MLP neurons of a small language model. Each row is named by its layer, matrix (down: output weights) and neuron, and shows model dimensions 245-372. Each number is 128 + 24 x the weight over its row's rms, rounded and kept within 0 to 255. A neuron's up and down rows have the sign that makes its largest values positive.
A block is one neuron, or neurons of one layer that tend to fire together. Before each block is what it responds to, as a language model described it from the Wikipedia text at the highest values.

Fires on the |---|---| separator row directly under a markdown table's header, plus weaker hits on scattered word pieces (vin, ver, est) and infobox field names.
L3.down86 [ 90  91 108 151 131 137  83 127 146 143 126 115 157  68  98 126 114 128 122 140 101  71 133  87 118 146 127 111 101  91 126 137 128 109 101 106 140 136 134 103 106 107 122 100 121 116 125 114 133 172 117 121 152 130 134 117 117 112 155 122 102 125 157 151 161 179 121 128 132 107 101 159 135 119 174 162 133 155  93 156 151 142 129 128 133 150 132 123 132 154 142 160 134 168  77 101  97 114 139 150 106 136 146 145 151 146 124 103 123 121 131 119 139 138 139 131 140 112 123 144 129  79 136 127  85 169 131 124]
L3.down179 [115 152 120 141 141 120 133 129 105 142  77 116 143 104 197 129 117 152 123 132  83  76 128 103 141 116 131 118 147  91 133 125 117 160 137 131 136 119  82 113 116 140 125 112 125 103 122 123 127 114  90 122 158 155 118 117 137 119 100 123 138 173 120 158 108 113 185 113  82 130 131 136  91  49 142 146 124 139 133 106 145 146 133 150 113 132  84  75 128 126 148 148  72  98 117 144 162 117 150 172 118  83 100 119 120 126 114 157 154 168 137 149 115 128  98 154 162 106 149 139 132 158 146 121  82 165 150 138]
L3.down362 [141 145 143 159 131 151 118  92 107  93 147  86 152 131 106 160 117 136 116 139  83 134 155  99  84 129 155 135 130 138 120 147 141 137 134 142 132  94  71  96 107 145  95 117  93 107 124  98  52 103 114 125 124 101 102 115  79 128 134 103 113 109 144 125 138 162 129 107 174 152 130 142 113 148 150 104 105 144 126 125 112 187 120 132  99 107 163 141 107 200 124  95 118 120 100 151 142 150 146  94 153 136 138 120 140 140 130 118 111 167 138 109 167 142 149 112 140 160 136 122 150 129 142 100  71 137 168 148]
L3.down889 [139 118 119 129 123 156 126 150 118 127 153 129 143 141  89 143 150 140 106 121 101 147 107 161 121  95 136 130  87 172 119 133 154  95 108 136 137 139  98  92 120 129 158 164 129 117  99  86 115 135 121 123 122  88 107 102 132 127 117 120 152 108 138 136 139 107 127 188 140 109 132 129 103  89 101 116 183 133 181 117  91 164 107 109 116 134 138 129 101 143 122 113 142  99 105 105 123  96 115  98 131 152 130 146 146 136 106  76 119  90 117 136  95 144 116 101 130 164 161 163 102 123 107 109 120 117  99 106]
L3.down1116 [127 136 112 128 139 127 152 143 160 122 150 175 126 137 122 144 105  76  94 133 135 151 131 152 113 145 135 149 131 128 141 106 120 124  87 152 162 145  70 138 117 103 143 107  99 137 114 129 141 124 162 140 108 133 132 125 138 131 127 114 109 132 129 131 137 122 151 125 102 115  90 118 114 119 111 113 113 139 143 136  77 162 120 128 179 128 129  96 125 122 175 144  96 150 112 136 163 145 118  99 156 123  97 128 158 119 160 123 116 120 116 121 126 107 119 136 141  92 117  91  73 122 133 120 131 106 160 141]
L3.down1271 [113 121 106 142 101  90  91 140 118  95 139 163 114 139 167 129 174 119 135 118 114 157 115 128  92 100 122  60 144 129 104 136 149 147 144 118 146  58 153 144 111 128 131 114 128 155 149 101 128 153 130 143  97 150 146 130  89 175 145 124 148 166 147 139 147 101 156 169 121 108 136 129 111 143  96 158 155 102 125 114 109  95 159 119 112 139  85 160 121  76 151 156 133 125 127 106 108  87 143 146  88 132 122 126 120 137 156 133  55 104 147 145 104 102 153 124 106 113 171 136 112 133 202 111 157 149 141 111]
L3.down1292 [126 129 127 150 109 120 166 163 184 129 113 150 146  98 106 129 125 108 105 115 120 121 131 129 144 140 149 132 143 118 147 125 143  93 114 107  91 108 124 166 108 128 106 178  95 133 131 102  76 176 142 128 128 164 121 134 101 114 105  91 144 153 133 123 105 131 127  89 145 120 103 126 107 141 113 134 122 109 157 120 137 142  82 130 158 125  79 109 123 140 125  78 110 131 160  82 112 145 155 156 172 106 150 128 127 119 130  82 141 135 109 143 109 126  65 129 114 136 156  94 121 122 113 134 112 109 109  92]
L3.down1494 [102 156 137 145 144 141  87  91 164 132 127 120 109  96 147 105 131 102 159 125 114 138 117 117 125 137 135 139 149 134 140 134 112 167 130 133 159 120 153 126 201 168 112 117  70 148 150 133 135 135 127 121 122 157 139 155 127 147 119 146 148 115 111  79 141 118 110 117 133 135 130 160 118 139 118 143 110 127 143 113 123 127 117 129  92 132  79  99  84 165 139 153 140 154 101 148 118 142 118 159 137 134 103 147 139 138 115 160 115 110 157 117  74 114 114 115 153 134  85 139 105 152 168  96 128  64  81  90]

Pipe separators in sports standings and statistics tables, mostly right after a goals-against or points number, before the goal difference, e.g. 63 | 26 | +37.
L4.down174 [ 94 120 116 140 139 127 105 123 131 135 119 156 126 132 116 130 147 149 106 101 108 127  98 116 136 140 138 143  94 161 192 113 140 144 122 174 100 128 154  75  90 128 145 121 135 136 140  88 114 156 151 138 121 128 118 112 131 129 124 102  78 150 117 138 105 110 163  75  95 114 130 137 119 123 163  55  78 167 118 145 138 141 111  97  70  92 133 130 209 133 143 153 151 109 109 122 111  92 146  94 132 127 140 116 115 103 146 152 171 103 159 110 169 158 134 120 128 189 148  90 117 131 135 116  78 149  96 118]
L4.down349 [118 133 109 167 114 130 135 161  88 138  99 107  86  99 197 127 122 100 114 115 127  56 159 117 119 129 137  97 126 130 153 115 181 114 142 100 142 121 144 142 177 151 121 144 104 179 131 167 138 145 141  93  98 142 128  92 126  98 147 115 163 144 143  88 123  98 123  97 125 166  99 117 119 147 132 114  98 109  87 131 118 152 113 130 146 139 129 148 180 147 117 103 160 117 151 115  99 114 138 137 128 128 121  75 123 157 160 128 130 173 163  78  98 125 135 147 107 178 174 141 102  84 137 108 147 135 138 119]
L4.down548 [ 72 146 113 144 115 114 118 112 161 121 149 147 110 163  96 126 179 136 128 121 107 124 164 144 117 109 156 162 130 130 124 158 139 114 114 104 137  86 152 116  96 129  74 124 141  88 132  96 165 131 133 147 117 114 120 132 108 147  98 183 137 128 125  80 122 153 131 113 107 128 135 132 110 156  95 125 105 177 162 187 108 130 175 116 133 148 156 141 128 128  72 120 147 119 165 134 100 137 108 104 118 138 110 142  99 131 111 120 143 104 112 153 148  71 139 149 106 126 135  95 117  89  95 168 130 177 129 115]
L4.down733 [145 129 105  81 136 178 103 142 132 122 122 138 133 124 149 116 133 127  99 125 113 197 143 116 155 134 102 138 127 130 108 165 142  84 143 162 156 114 133 113 128 138 123 138 119 106 141 109 127 133  95 121  72 143 143 101 140  81 109 143 137 112 181 132 111 120 148 160 102 137 138 115 147 156 146 157 162 148 130 110 116 112  99 112 132 127 157 130 109 123  90 129 136 164 113  96 105 146 117 148 161 142 128 117 128  96 161 128  98  87 117 109 103 112 116 118 157  89 145 129 109 117 103 108 105 158 118 101]
L4.down776 [ 93 132 145 138 147 113 171 108  78 122 121 149 103 139 112 134 110  95 142 145 124 159 129 153  76 157 145 132 112 137  90  76  93 112 126  95  80  53 138 135 112 138 139 128 104 124  95 114 136 140 112 126 142 116 147 110 143 114  67 150 125 174 132 135 145 105 153 123 120 103 125 147 155 153 148  96 124 126 127 124  92 141  99 145  95  73  99 130 157 138 123 153 150 127 108 122 113 109 160 165 106 101 134 134 118 173 175 137 131 131 128 125 145  66 112 177  95 167 126 101 153 122 142 116  98 134 123 149]
L4.down1170 [128  89 134 146 140 111 100 126 103 167 120 141 112 107 156 163 113 151 123 151 110 131  90 167 100 152 114 153 119 136  96 129 184  88 103 151 143 138 150 173 112 135 123 110 106 125 138 102 135 104  89 108 122 136 149 142 160  87 113 108 123 176 156 144 110 153 116 126 122 120 128  99 126 145 134 145 146 109 118 151 117 143 149  72 139 128 174 121 111 131 136 112 107 122 139 159 133 149 136 129  93 127 120 150 139 139 153 136 127 138 143  92 107 129  99 124 110 113 155 101 126 147 135 157 162 143  90  86]
L4.down1358 [116 100 101 131 138 101 159  99 122 144 134 166 116 100  95 125 141 106 148 130 120 116 163 141 147 116 112 126 145 135 155 151 135 147  81 103 156 151 143 154 148 130 119  85 151 133 159 152 159 105 118 111 124 106 135 110 194 109 142 139  98 133 154  78  98 120 117 127  74 166  92 148 110 112 136 153 121 136 136 152 131 171  86 124 180 139 159 128 125 154  93 146 146 148 154 119 135 176 107 106 105 103 119 134 137 145 163 117 132 105 153 111 144 143 144 105 124 109 102 121 150 127  79 166 150 123  95 175]
L4.down1446 [112 152 131 130 161 141 134 133  99 145 120 138 153 181 123 156 105  81  97 101 154  93 134 151 117 135 117 111 155  98 101 132 155 112 139 155 122 179  63 115 136 117 120 122 163 132 154 103 139 118 130 144 112 119 110 116 152 146 167 111 198 123 136 113 152 117 118  94 128 136 119 150 138 144 121 119 131  94 105 105  93 133 154  53 156 130 121 150 101 132  69 144 123 119 101 115 133  86 120 142 129 137 154 108 140  90 153 174 111 120 120  89  69 131 109  71 163 109 147  88  84 139 109 203 135 146 111 136]

First piece of a multi-token word or ordinal after a quote, newline or pipe (M in Mrs/Mecca, th in 10th/thriller, co), plus markdown-table |---| separators.
L5.down372 [140 142 160 152  83 104 110  99 108 118 113  75 110 162 135 109 107 142  69 152 120 137 125 104 108 174 137 123 144  85 126 153 104 115 132 101 140  82 129 103 128 139 130 142 155 143 146 100 126 129  93 112 129 149 175 122 103 128 128 121 143 111 131  92 138 123 131 126 160 148 144 139 141 183 105 149  94 106 112 103 135 122  84 106 129 127 105 147 124 146  91 169  78 162 124 137 167 126  66 110 143 124 141 149 136 143 139 120 100 110 133 128 118 102 117 114 130 109 122 105  82  86  99 146 126  93 131  86]

Plural markers and plural count nouns, mostly the final -s on a noun after a number or quantifier, as in two division-s, eight times, all players; also "List" in See also bullets.
L3.down371 [140  92 142 111 150 104 126 120 177 128 116 151 132 133 101 147 123 131 116 113 135 119  75 141 114  99 112 115 149 100 154 140 152  97  96 104 118 122 144 105 169 135 114 148 116 161 141  99 106 124 136  98 155 130 123 112 146 108  89 145 127 121 145 137 122 182 105 130  99 115 138 153 102 112 177 150 124 117 135 121 126 161 119 126 191 149 125  66  98 145 100 124  96  82 118 104 158 144 130 106 144 161 161 118 136 140 147  92 130 109 112 171  99 145 135 125 151 130 116 119 115  82 187 112 114 168 154 145]
L3.down374 [147 134  93  91 147 121 110 107  97 115 123 145 164 126 160  96  87 154  98 136 117 136 139 128 121 175 133 104 132 113 156 100 165 171 104 112 142  92 179 159 164 129 132  96 105 153  73 152 129 140 141 115 135 150 124 127 116 135 106 110 112 128 149 156 141 134 116 112 161 132 103 109  90 146  97 126 109 151 133  90 170  95 174 133 109 111 128 122  90 128 156 149 145 127  89 117 195  93 115 132 135 129 153 173 137 150 109 153 145 160 130 136 116 124 123  87 120 113 100 137 166 115 117 101 156 151 125 137]
L3.down521 [ 75  86 136 141 123 117 133 111 152  92  95 127 183 126 142 134 125 116 156 130 130 107 134 149 111 110 138 147 113 127 179 113 125 155 135 100 113 122 149 125 120 133 111 129 123 151 154 123 120 163 122 150 186 144  99 123 171  83 127 119 148 138 131 132 136  89 173 149 137 134 164 150 114 112 135 186 113 116 125 136 108 129 153 195  87 107 127 126 154 174 121 159  96 133 118 147 111 130 127 120 150 153  95 171 112 124 143 105 136 118  87 142 148 153 134 169 100 156 190 130 101 128 106 159 136 129  99  87]
L3.down601 [121  91 123 102 139 154 141 128 126 156 114 113 111 131 177 131 117 148 165 120 153 132 105 106 137 152 110  92 129 167 129 158 160 142 153 105  83 131 148 188  86 126 129 124 107 177 143 126 174 120 112 137  90 137 109 128 134 119 120 130 107 117 100 166 144 131 111 155  92 116 136 141  64 120 110 136 173 113 118 150 107 105 101  97 110 142 129 105 156 133 104 122  78 134  94 113 133 116 119 173 125 134 151 134  60 107 100  93 108 139 108  87 121 174  99  99 143 145 132 158 121 106  82 153 160  90 165 122]
L3.down611 [122 137  91 123 164 133 117 162 158 145 120 115 142 160 139 125 111 132  99 158 162 154 105 152 138 145 141 148 138 195  87 125 143  66 163  95 173 156 129 138 107 109 101 131  93 129 138 121 119 160 115 136 152 145 181  89 129  81 148 123 117 111 114 119 138 121 105 145 172 112  89 132 116 121 148 124  90 115 117 124  69 139 141 118 151 128 115 111 118  85 162 138 131 140 128 146 164 126 113 137 136 117 119 133 117 139 152 150  84 125 118 166  91 106 116 160 155 136 130 159 123 116 123 130  83 115 107 119]
L3.down1043 [ 86 127 153 122 101 143  91 131  96 130 101 108 107 149 132 149 103 115 131 125 106 154  88 137 139 126 152 142 143 141 111 117 120 140 115  71 121 144 117 147 143 117  79 147  91 137 134 120 143 145 172 102 124 103 122  88  96 101 106 190 118 108 138 156 153  86 151 133 133 140 126 130 113 131  85 131 148 153 145 107 141 147 148 125 135  88 120  99 149 136 127 125 121 135 134 120 143 150 140 128 135 160 145 115 141 145 149 124 143 151 127 154  98 140 109  84 106 141  71 129 156 122 110 153 123 151 129 126]
L3.down1307 [188 136 148 127 109 159 154 128 124 151 113 160 134 101 153 147 161 129 167 109 183 103 123  97 117  96 133 140 142  58 112 122 157 144 150  91 167 116 113  78 139 140 131 148  87 140 114 101 145 139 144 112 117 152 103 111 141 114 127 158 104 126 133 149  92 141 102 150 135 138 161 114 108 131  86 116  90 124 169 163 125 124 131  77 137 166 164 105 139 105 101  82 115 137 150 156 123 138 153 154 163 132  96 114 123  82 126 124 135 130 107  97  99 136 122 142 133 109 128 119 170 139  95 152 133  96 159 119]
L3.down1427 [121 112 153 149  72 136 197 134 171 147  86 117 118 144 107  79 160 112 157 141 156 165 128 140 120  98 114 140 162 124 132 109 137 108 130 136 140 127  84 124 143 134 129 134 110 117  89 142 150 115 177 113 110 160 131 114 121 123 137 127  80 108 140 153 110 128 127  97 106 139 123 113 119  93 113 180  86 144 155 125 112 127  90 116  96 107 149 150 122 118 151 123 150 139 143 160  92  84 133 133 152 113 142 126 146  86 107 113 145 129  92 168 111 126 179 112 106 108 114 105 150 156 105 155 133 145 108  94]

The plural suffix (mostly "s", also "ies", "es") completing a count noun, often after several/multiple/number words or as an infobox field label, e.g. ways, Victories, appearances.
L5.down1725 [174 155 110 138 159 113 114 156 115 158 157 105 148  76 142 131 154  75 117 104 115 173 136 118  91 101 168 140 105 105 167 117 144 133 153  82 121  91 111  90 120 101 131 122 106 136  96 138 145 157 116  98 118 149 149 104 127 118 183 104 173 129 124 123 131 104  82 138 109 111  88 116 103 132 131 132 101 106 127 108 150 142 139  97 130 144 104 142 147  89 145 115 130 152 188 122 135 166 120 118 122 119 137 126 141 106 108 106 135 114 105 123  99 127 150 119 161 112 166 151 138 119 125 139  91 128 126  81]

Hyphens joining compound modifiers, as in full-time, state-of-the-art, free-standing, and markdown table separator pipes; sometimes mid-word fragments.
L4.down307 [142  91 139 153 111 112 117 120 114 132 112 124 101 136 119 157 113 135 104 148  73 102 108 113 160 137 129 144 152 145 125 112  71  88 150  89 155 120 121 141 114 149 142 142 161 124 123 130 183 123 125 126  89 143 164 144 158 112 126 136 163 141 121 156 159 105 117 167 115 122  73 143 161 120 129  97 116 107 143 150 140  84 147 132 141 137 133 135 125 153 140 136 122  79 130 149 121 115 134  96 124 135 130 107 135 175 168 110 134 119 136 107 117 116 109 157 127 122 143 139 134 126 159 132 136 123 136 139]
L4.down526 [ 98 124  96 115  72 160 114 120 141 134 155 122 148 134 122 136 103  94 116 104 141 132 144 123 125 132 119 129 182 134 123  87 138 158 124 141 121 113 141 128  93 136 143 141 126 102 131  91  65 117 105 115 126  74 162 102 111 127 143 181 128 120 110 116 157 122  91  99 127 139 141 156 103 146 183 117  74 114 178 161  84 135 130 126 114 136 122 124 178  93 121 164 136 147 100 156 113  90 101 130 128 158 133 116 155 114 138 145 104 113 115 132  98 112  91 131 124 129 148 126 126 182 101 127 136 139  98 109]
L4.down790 [157  90 166 122 109 144 116  93 181 149 139  94  97 136 128 115 170 130 111 136 127 106 137 147 102 115 100 131 137 139 159 102 102 148 152 145 101 136 144 111 162 134 123 151 113 185 188  84 148 190 160 143 144 144 112 115 141 116  92 164 145 162 114 136 165 148 115 125  87 110 158 160 120 135 176 128 135 140  98 143 171 133 136 108 118 145 110 145 138  95 141 153 143 123 132 154 132 120 102 123 116  81  95 152 118 123 127 157  93 133 127  83 138  44 144 164 125 135 141 148  82  64 147 124 106 142 149 135]
L4.down945 [141 122 136 157 124 163 102 131 134 144 148 133 134  94 145 118 169  58  89 123 172 165 104 118 112 152 160 142 119 110 102 125  87 135 126 122 136 107 165 168 150 143 138 119 115 155 143 106 132 136 125  95 112 182 111 124 124 142 119 109 164  88 165 116 109 116 112 104 171 113 103 138 159 147 149 139 149 164 129 129 133 136 145 147 126 176 160 124  97 114 107 136 133 150 133 124 135 145 111  73 105 138 130  86 133 105 128 141 140 105 161 138 123 116 102 117 142 130 162 114 145 133 126 126 143 119 163 171]
L4.down1122 [151 114 148 136 121  75 133 148 128 114 132 144 122 119 210 136  94 145 125 157  96 115  98  88 122 112 111 145 120 126 139 125 113 126 145 123 128 124 126 123 100 148 121 104  86 173 139 105 137 150 116 109 131 118  98 117 148 140 123 135 126 165 113  86 131 143 141 129 115 114  98 130 166 104 127 172  94 120  86  97 151 123 116 100 109  83 133 125 157 143 142 162  39 147 114 121 131 133 141 120 131 118 136 110 120 144 147 181 101 159 129 118 144 146 110 129 145  88 154 159  98 137 122 147 110 122 144  96]
L4.down1375 [ 96 146 130  85 122 135 114 130 106 134 149 129 134 162 146 133 135 136 139  90 124 127 157 188 115 149 128 122 138 131 125 104 140 146 147 155 113 117 108 164 116 127 117  97 135 109 159 140 136 122 105 130 147 173 142 110 146 146 151 132 100 136 107 114 119 161  87 123  87 112 132 143 157 111 130 126 107 132 148 161 120 119 133 139 125 129 146 117 136 124 102 134 128 161 179 121 114 136 165 128 108 112 145 157 176 122 166 123 172 169 103 122 121 166 138 152 142 109  80 154 139 164 173 112 131 143 109 132]
L4.down1426 [109 117 126 103 157 128 148  87 122  91 113 158 110 124 152 109 168 135 148 120 155 109 170 160 151 114 180  86 136 107 127  82 157  99 120 132 109  90 130 173 116 140 139 139 125 121 112  69 130 137 159 140 122 102 121 111 128  98 140 159 131 117 109 116 145 107  79  96 168 114 100 140 110 125 147 153 145 158 126 151  95 179 115 107 116 121 134 124 154 128 118 136  77  73  88 102  84 104  88 126 101 167  70 110 141 145 155  91 138 127 146 140 137  93 133 162 105  75  93 155 169  92 109 150 134 149  97 117]
L4.down1456 [168 105 178 146 144 141 133 118 138 165 135 113 110 140 139 125 144 156 140 119 154 101 148 146 121 113 146  87  95 132 124 153 153 130 199 103 102 105 124 152 103 130 124 152 125 121 131 141 161 157 137 117 129 153 111 127 128 146 154 133 107 127 149 128 148 136 100 129  91 120 158 136  92 160 162 119 125 148 109 109 131 115 157 112 146 159 141 155 134  81  93  86 104 141  99 135 130  91  85 130  50 122 125 160 116 117 172 121 155 102 138 166  60 105 131 158 126 140 134 114 142 121  97  86 107 114  73  96]

Plural suffix tokens such as -s, -es, -ments, -ations on nouns, or whole plural nouns, across varied prose and tables: desks, amendments, Total votes.
L4.down156 [106 138  78 119  93  94 183 117 133 135 122 142 163 163 151 113 122 116 100 129 145  78 105 116 107 122 128 109 138 116 128 117 143  75 171 139 127 137 169 116 128 147 150 129 142  95 128  98 136 123 125 120 140 165 135 128  55 127 119 111 101 119 150  95 133 112 136 129 125 137 156 202 102 128 148  92 163  95 129 116 161 128 151 116 145 150 145 117  86 113 131 162 118 135 140 115 133 134 143 120 111 110 113 147 140 107 130 119 122 146 130  86 111 166 156 111 123 131 187 124 118 152 158 133 139 129  93 129]
L4.down365 [113 132 139 146 127 144 130 105 154 122 105 112 150 139  95 138 108 118 129 141 111 156 133 128 143 115  51 166  94 154 129 107 113  86 112  99 145  92 165 118 117 122 124 170 116 165  89 115 134 135 118 135 121 176 120 149  76  99 129 115 161 135 157 146 110 110  99 110 111 121 189  95 135 144  88  98  80  96  91 104 101 141 126  90  97 150 112 127 129 175 132 112 137  83 143 166 106 137 120 148 158 105 169 131 136  96 131 168 119 126 140 119 146 142 144 105  87 128 127 116 141 113 139 114 121 137 112 143]
L4.down513 [141  97 132 136 107 150 133 103  80 127 123 114 142 154 126 145 146 129  86 137 157 135 131 129 144 111 121 157 129  86 120 126  85 132 134 135 140 115 164 103 176 170 129  78 141 169  69 129 127  95  81 147 134 154 151 135 120 136 110 121 122 112 128 127 188 135 110 144 112 119 158 111 152 159 153 102  82 130 139  73 131 146 118 111 178 141 114 149 120 131 112 130 155 133 111 155 131 110 116 139 144 121 150 177 145 141 177 160 124  89 103 113 100 142 149 111 123 137 160 127 126 138  98 118 114 113 148 135]
L4.down537 [134 141 140  95 160 126 130 127 113  91 120 106 123 153 148 134 117 132 155  94 119 154 105 145 144  92 125 151 135 117 123 160 111 155 147 145 122 149 124 138 124 131 140 164 148 132 105 109 128 115 103  94 120 166 126 136  76 116 121 152 153 107 144 131 107 150 137 185 161 150 144 104  99 102 117 134 120 128 160 147 143 118 133  97 152 153 103 125  97 136 138 127 161 112 110 134 151 115 117 129 116 114 139 141 108  70 170 141 103 124 136 117 151 155 136 128 140 160 131 134 125  80 143 136 159 122 145 130]
L4.down875 [143 145 185 133 152 163 109 139 103 129 109 147 112 124 129 140 136 128 124 153 118 133 124 113 140 138 126 170 123 116 113 139 119 153 132 104  89 159 133 103 156 139 129 148 114 140 105 137 162 161 173 118 175 136 105 123 136 117 158 126 150 102 120  80 141 141 111 156  91 112 126 104 127 141 140 147 100 119 127 141 133 146 147  79 166 150 125 108 124  74 124 109 132 150 105 100 148 141 112 131 138 150 147 141 105 127 118 147 147 143 122 164 168 126 109 123  83 119 116 151 156 154 124 152 125 167 133 164]
L4.down1282 [135 101 106 134 148 167 125 114 106 141 134 111 164 127 129 136 121 150 160 125 133 147  96 115 154 134 138 139 136  81 145  58 121 131 148 156 137 133 132 116 146  98 114 139 147 131  97 142 156 115 127 125 107 153 106 126 150 124  90 105 119 147 111 154 129 145 133 132  92 102 150 134 116 128 122  98  94  99 110 127 139  95 156 159 124 153 150 101  73 158 142 125 118 101 139 108 172 128 123 149 167 123 140 120 124  94 149 108 141 141  95 150 127 180 130 111 158 137 163 125 128 108  98 135 144 120 115 114]
L4.down1321 [113 118 149 107 156 145 130 157 144 150 119 104 130 147 113 114  92 123 156 118 137  85 137 122 101 151  97 112 124 126  99 141 151 101 107  90  84 104  78 114 109 145 115 143  98 116 109 142 130 109 136 125 129 150 105 124  51 142 118 137  96 115 116 116 146  95 140 133 142 111 108 116 113 142 129 115  76  84 126 155 117 143 133  96 127 127 157  95 113 148 119  88 140  75 109 154 121 126 120 137 137 128 158  87 118 137 140 116 131 155 115  71 131 137 131 146 143  92 108 155 119 126 120 145 101  68 156 152]
L4.down1585 [123 112 134 109  98 111 123 117 179 189 112 139 114 105 166 109 153 131 128 129 125 150 110 150 108 127  66 151 142 141 119 116 120 128 152  89 128 149 147 110 135 135 113 133  93 156 123 136 120 159 125 107 117 116 100 131 101 118 109 138 133 128 102 148 146 101 142 119 123 129 101 151 110 102 107 142  63 147 137 106 145 104 110 157  93  94 165 137 124 140 153 121 109  81 113 125 146 120 139 105 171 142 153 154 142 125 153 158 101 132 127 115 112 130 131 157 129 132 175 123 102 132 123 115 104  55 127 127]

Pipe or semicolon separators right after a number in sports stats tables, between columns like games and wins, e.g. 40 | 21 |; weaker on scattered word-piece tokens in prose.
L3.down83 [104  98 163 139 145 112 106 138 110 158 140 117 110  95 107 139 126 105 125 114 104 165 108 104 100 157 112 180 125 136 118 119  85 139 140 144  75 125 123 142 114 137 157 136 141 136 119 123 142  76 114 103 167 122 124 135 165  94 161 160 123 132 137 163 109 132 147 131 134 113 132 150 148 115 122 129 159 123 134 136 132 131 144 125  97 115 120 143 106 142 121 138 136  96 108 132 133 110 116  90 101 164  95 101 133 138  63 128 154 110 129  99 140 113 139 132 164  95 148 127 115 120 159 106  96 111 118 139]
L3.down108 [114 132 140 159  96 103 163 120 133 144 121 102 129 149 115 113 133 129 133 121 129 161 150 112  85 133 126 152 111 141  87  90 105 137 120  99 132 165 114 140 126 171 104 113 145 156 135 121 128 129 120 123 132 129 136 140  96 103  94 116 150 102 130 121 131 142 156  96 110 127 113 195  90 142 110 150 133 150 133 137 171 147 138 113 148 117  96 144 153 117  99 121  87 156 136 129 124 108  94 118 134 111 160  77 140 106  97 154 153  98 138 111 136 148 185 122 111 107 161 125 172 168 125 164 123 170  68  99]
L3.down329 [150 126 133 103 141 120  83 151 137 140  80 109  94  94 164 126 124 120 119 133 151 130 163 144 151 113 111 151 126 107 171 139  91 115 134 153 126  71 144 158 142 110 101 152 142 146 104 121 166 130 131 135 155 126 137 140 179 106 110 158 120 100 162  88 132 127 123  88 132 142 168 157 155 137 143 125 131 122  94 137 117 117 124 124 109 112 121 135 153 112 171 117 166 112 115 146 137 129 124 126 133 121 117 149 117 126 172 102 148  95  91 101 179 138 126 160 140 127 127 124 116 163 108 144 110  90 149 147]
L3.down636 [140 109 163 123 126 147 151 114 123 150 136 152 103 122 137 126 155 103 158  91 127 124  95 113 114 123 130 132 164 111 104 120 137 118 127 120 107 107  97 145  98 124 123 176 155 155 118 161 129 144 116 139 128 161  96 136 156 128  98  97 141 108 130 118 191 110 148 150 115 138 135 176 114 132 136 157 141 136 130 128 146 157 174 122 169  84 174 161 117 156 156 197 136 136  93  90 124 124 164 143 116 122 111 163 173 132 132 123 115 126 206 135  68  91 118 138 147  99 164 119 176 128 149 142 134 130 135  95]
L3.down830 [137  86 144 177 138 125 135 119 106 127 155  64 101 134  91 160 127 126 141 122 140 156 145  97  78  90 162 170 122 147 140 133 131  91 151 135 192 138 148 155 103 136 115 129 164 117 120  90 135  99 105 114 142 101 107  98 125 139 128 104 125 111 147 130 118 121  69 111 125 131 134 151 109 150 108 129  98 129 162 127 121 126 109 100 142 115 101  86 118 148 155 167 127 143 154 165 135 113 103 113  93  80 143 159 115 151 110 108 143 107  87 111 128 140 143 100  82 112 150  87 119 124 147 143  82 159 160  79]
L3.down1423 [137 137 123 131 105  99 101 120 180 193 122 100 125 133 146 136 123 111 151 128 126 119 129 155 114 101 139 143  81 116 119  83  85 106 107 133 170 135 108 157 129 114 153  95 141 146 108 110 172 152 111 196 109 159 186 144  51 154 119 120 135  92 152 124 133 142 117 130 104 127 129 116  78 115 160 128  99 145 169 138 149 131 106 112 146 108 121 155  92 109 140  98 124 108 115 131 159 131 165 110 123 101 162 138  99 120  99 143 116 144  94 113 100 118 122 139 138 149 116 116 108 143 120 130 156 135 119 147]
L3.down1484 [110 128 191 136 102  88 117 117 128 135 114 165 140 137 163 141 149 142 122  88 116 149 126 102  96  87 156 131 167 144 128 162 102 103 134 108 111 132 124 122 123 126 146 121 142 102 130 109 171 140 160 168 118 136 167 149 118 151 122 145 129 103 152  89 141 156 117 126  93 144 127 143 109 127 146 122 144 144 134 125 115 159 114 123 127 118 123 119 113 163 139 111 117 126 105 121 170  98 140 122 109 115 105 135 131 141 168 147 133 154 134 149  98 115  92 141  88 159 135 158 152 141 161 147 158 136 129 138]
L3.down1696 [139 109 123  96 148 106  89 123 151  99 122 115 116 136 147 147 160 153 165 145 137 157 126  90  92 119 151 124 129 137 154 144 104  67 141  93 155 116 124 127 116 171  73 124 118  88 153 110 128 137  82 116  93 125 130  99 175 155 116 165 146 124  81  86 159 136 113  86 140 145  64 131 122  87 143 147 118 132 157 131 112 142 146 104 108  87 188 152 113 164 133 113 125 116 186 144 142 131 132  92 152  94 129 101 136  98 140 147 108 114 128 100 107 147 148 148  99 141 169 103 116 119  88 157 126 140 118 163]